Part of a small language model's weights: 8 heads of 64.
MLP neurons of a small language model. Each row is named by its layer, matrix (down: output weights) and neuron, and shows model dimensions 405-500. Each number is 200 + 20 x the weight over its row's rms, rounded and kept within 0 to 999.
A block is one neuron, or neurons of one layer that tend to fire together. After each block is what it responds to, as a language model described it from the Wikipedia text at the highest values.

L5.down475,203,187,190,182,187,175,188,226,196,249,199,226,185,203,209,203,242,179,213,178,279,221,190,184,218,226,187,209,192,220,195,182,202,227,206,200,240,215,196,189,197,172,201,197,195,205,187,197,197,218,176,234,202,219,207,213,202,189,209,217,167,166,232,220,214,200,211,260,203,161,191,206,172,194,236,223,200,211,212,181,185,192,164,203,187,191,216,204,242,203,174,212,213,173,207,231
L5.down1263,204,202,179,218,246,206,163,213,206,197,177,189,213,169,187,196,268,215,223,204,279,176,191,207,197,228,180,202,206,190,230,152,171,213,216,206,244,170,205,169,223,206,202,189,191,204,212,218,181,210,178,225,211,216,216,213,179,198,225,215,181,204,212,203,204,183,205,218,197,206,204,190,205,213,197,209,176,193,228,199,189,217,192,221,175,183,228,194,225,186,204,179,228,193,204,217
L5.down1416,173,166,175,178,211,183,187,199,208,224,179,207,218,195,161,177,208,206,172,175,252,189,180,226,204,239,187,249,206,164,224,152,178,218,213,209,219,227,209,179,204,195,210,213,184,203,214,190,188,217,214,238,205,227,205,221,203,204,175,189,232,202,202,195,209,184,198,198,180,168,198,223,220,178,235,184,191,224,200,198,194,214,205,207,195,251,192,181,195,220,191,171,215,192,159,196
L5.down1606,208,221,195,228,195,177,180,166,234,190,182,224,200,201,142,191,205,185,203,191,304,194,203,186,220,211,205,224,199,201,240,193,196,214,211,211,249,216,176,175,200,206,179,177,196,199,195,214,206,189,229,217,185,229,211,198,184,175,217,226,226,229,203,207,197,178,199,234,206,181,165,208,208,221,226,166,188,217,221,167,193,200,192,193,179,163,181,196,213,148,217,200,209,175,196,199
Responds to: Sentence ends and quantifiers

L5.down482,174,179,172,157,229,204,216,176,179,138,184,177,200,201,190,223,141,153,206,197,202,171,186,211,206,218,246,218,196,194,151,211,217,230,166,230,193,177,178,215,225,210,156,225,216,214,178,204,175,207,184,180,200,227,190,200,199,174,187,193,220,173,198,159,209,180,190,225,212,222,227,207,215,192,198,201,190,195,206,204,169,199,213,186,208,165,177,210,202,198,241,186,232,186,202,219
L5.down1085,210,222,191,229,179,190,207,188,188,212,231,178,211,210,195,220,203,196,194,243,188,180,212,161,201,207,200,198,222,221,218,225,179,206,202,209,184,192,183,160,201,198,199,226,220,195,169,171,225,202,212,228,161,205,177,203,177,222,231,170,207,207,203,175,218,157,187,200,190,176,177,179,214,180,223,215,185,237,225,192,254,180,159,235,214,167,181,183,221,214,215,168,216,189,177,185
L5.down1374,194,187,203,199,197,215,208,196,199,187,210,181,203,193,197,247,234,198,189,193,206,159,211,178,203,202,190,196,203,230,171,211,214,230,206,231,206,172,207,168,188,208,209,231,239,195,205,204,221,216,213,211,219,161,179,195,203,185,179,221,224,194,191,189,205,189,212,185,183,198,234,198,187,225,222,197,207,195,179,184,223,185,184,204,192,215,185,154,172,186,227,206,202,213,208,174
L5.down1666,194,186,191,223,228,191,202,236,198,242,151,254,200,193,220,206,201,180,190,224,222,171,193,177,172,176,190,211,208,168,205,173,179,232,215,151,164,207,189,247,185,159,215,180,240,181,193,213,220,216,180,187,184,181,222,237,207,210,208,221,224,190,175,180,224,167,208,188,218,225,250,225,233,184,170,182,188,178,206,201,194,202,189,193,187,223,225,189,215,197,200,188,207,202,211,184
Responds to: Partitive and possessive "of"

L6.down28,224,196,191,220,183,171,167,185,184,181,206,202,171,198,188,192,215,219,215,202,187,194,168,195,196,191,180,190,195,210,216,210,209,178,183,199,190,191,177,229,206,148,220,200,193,194,186,212,201,233,199,223,158,205,205,218,226,190,233,230,202,211,199,215,207,221,234,197,209,170,174,212,199,166,207,219,241,227,244,160,207,203,186,231,214,192,243,196,192,202,211,185,247,190,212,221
L6.down265,190,194,174,159,239,176,253,184,181,200,194,225,182,169,206,225,211,220,196,228,208,158,193,202,203,201,211,214,226,225,204,224,202,241,214,214,183,220,191,231,198,180,213,209,192,211,169,197,223,215,201,208,202,208,185,183,196,224,187,189,183,242,179,194,202,191,186,203,203,205,201,206,180,188,201,217,181,193,211,159,203,208,224,174,190,185,172,182,196,183,214,195,204,204,208,186
L6.down1267,194,157,200,202,199,220,192,208,191,185,186,210,193,197,220,173,230,172,153,185,230,194,185,242,183,200,181,175,224,169,235,205,213,211,219,191,178,207,181,202,170,179,216,189,170,211,216,213,212,196,163,205,223,184,201,188,225,200,215,242,211,174,206,206,203,203,184,199,255,217,231,176,199,211,220,193,207,181,204,169,177,173,186,224,188,191,184,172,191,163,155,246,184,211,194,180
L6.down1524,205,216,205,218,200,241,229,214,203,210,245,218,169,174,175,194,203,203,220,194,215,184,195,183,238,218,186,190,210,188,185,206,243,190,192,175,195,242,196,165,199,229,229,185,201,233,194,200,230,169,202,219,225,193,209,168,189,191,227,233,190,219,201,249,216,206,196,223,207,197,228,204,173,185,225,225,205,220,177,209,155,203,190,163,213,223,184,203,220,194,231,224,268,199,198,173
Responds to: Mid-name and mid-phrase fragments

L9.down2030,187,184,210,194,181,198,202,192,189,195,165,228,158,210,183,194,205,191,208,189,200,178,206,201,206,206,212,195,234,180,206,154,225,190,205,226,186,190,180,179,224,177,171,177,239,196,172,180,197,154,231,174,212,216,177,156,186,209,207,208,182,196,193,177,213,171,218,229,213,183,182,207,205,203,178,183,182,184,232,223,217,170,203,181,232,169,189,189,163,222,214,191,218,201,163,177
Responds to: Number continuations, "of" links

L6.down19,226,211,190,189,215,204,196,207,205,209,174,191,212,208,201,189,199,200,181,222,200,218,178,186,190,208,179,174,163,181,193,212,203,201,172,183,243,178,172,164,213,218,240,191,223,226,222,169,177,213,203,176,203,148,208,195,169,189,187,206,183,239,237,217,197,202,202,234,234,186,178,194,220,199,219,226,230,247,213,200,211,201,209,171,182,230,245,187,205,177,208,184,200,185,196,195
L6.down967,222,206,220,169,191,218,207,167,215,178,185,227,190,216,205,185,180,185,212,221,140,183,185,198,188,235,154,215,201,225,182,200,190,210,218,151,189,217,209,196,175,206,225,217,186,200,185,222,212,229,194,232,180,183,193,211,197,187,165,200,177,233,198,236,206,188,182,194,191,189,195,189,167,199,185,191,199,164,185,210,216,195,161,156,203,203,195,175,176,187,206,167,169,226,190,211
L6.down1420,215,228,168,210,203,202,223,215,196,197,187,202,207,182,210,168,216,181,204,200,212,172,205,194,228,223,218,197,215,225,241,188,216,194,197,213,197,225,184,179,211,220,193,202,191,187,199,172,178,183,206,190,209,197,176,175,235,193,219,148,175,203,200,220,198,185,237,198,204,203,172,230,202,215,234,208,188,205,215,232,251,209,182,212,208,204,188,230,211,196,219,171,207,194,223,191
L6.down1718,159,241,249,185,208,247,184,192,189,224,186,194,230,224,257,160,165,230,192,219,199,212,205,218,215,252,208,205,232,182,220,185,190,189,167,188,214,196,183,172,191,176,202,207,180,169,176,186,244,143,203,196,184,170,200,170,202,155,165,224,175,191,194,186,220,156,175,192,187,186,174,166,218,199,200,205,218,202,209,222,210,200,201,208,209,225,218,211,221,222,212,206,215,222,197,219
Responds to: Units after numbers

L9.down1828,201,189,214,187,194,189,191,217,234,201,206,214,211,198,200,161,224,200,200,187,367,184,218,184,211,202,193,225,189,210,201,190,183,191,221,204,222,215,201,193,196,196,213,208,193,209,219,192,190,195,184,186,190,198,163,213,203,214,197,212,191,202,196,173,201,216,203,241,199,187,189,178,189,211,188,173,211,188,201,177,205,195,159,190,206,198,203,193,199,189,196,218,193,211,194,212
Responds to: Sentence and item ends

L5.down760,170,188,154,185,221,190,199,197,209,171,174,215,196,221,232,217,176,206,179,203,215,179,181,208,189,187,196,210,230,203,188,206,221,237,188,192,209,197,182,171,221,179,178,221,214,202,212,236,175,215,202,214,215,192,180,215,228,196,175,200,206,178,200,228,202,194,171,201,176,236,241,213,198,189,208,160,204,201,193,192,202,211,223,200,218,156,201,213,187,187,187,199,208,219,173,192
L5.down1017,214,237,191,241,198,214,215,200,220,171,172,192,203,208,209,187,245,235,226,200,244,206,212,217,184,202,189,214,207,220,193,228,223,201,222,193,203,212,218,200,214,174,211,186,197,171,204,236,202,201,208,236,197,192,220,198,191,220,215,198,171,220,180,184,215,181,170,246,218,202,178,191,206,227,193,210,190,204,218,213,217,196,211,194,215,172,170,179,181,187,216,186,205,193,196,217
L5.down1147,181,204,176,184,186,178,207,198,206,142,222,207,200,241,242,195,190,226,160,193,206,213,186,184,258,231,217,199,188,207,193,196,201,235,207,160,182,210,175,215,187,233,206,200,193,187,184,203,182,186,188,196,176,209,193,179,205,218,226,231,219,198,228,236,183,204,183,234,181,217,219,234,202,201,202,181,198,203,192,197,148,198,203,214,207,187,196,211,212,156,231,202,239,189,180,212
L5.down1687,215,190,196,181,191,181,200,183,173,206,214,174,223,200,208,229,217,208,211,231,164,195,211,208,201,167,190,198,186,185,212,174,214,194,188,195,187,225,185,198,215,234,192,209,195,200,234,211,192,200,221,185,203,236,191,211,215,229,172,203,196,204,194,243,192,249,164,178,172,205,150,225,177,180,233,229,198,194,192,215,194,184,221,178,211,215,206,186,153,213,193,213,210,215,199,210
Responds to: Unit after numbers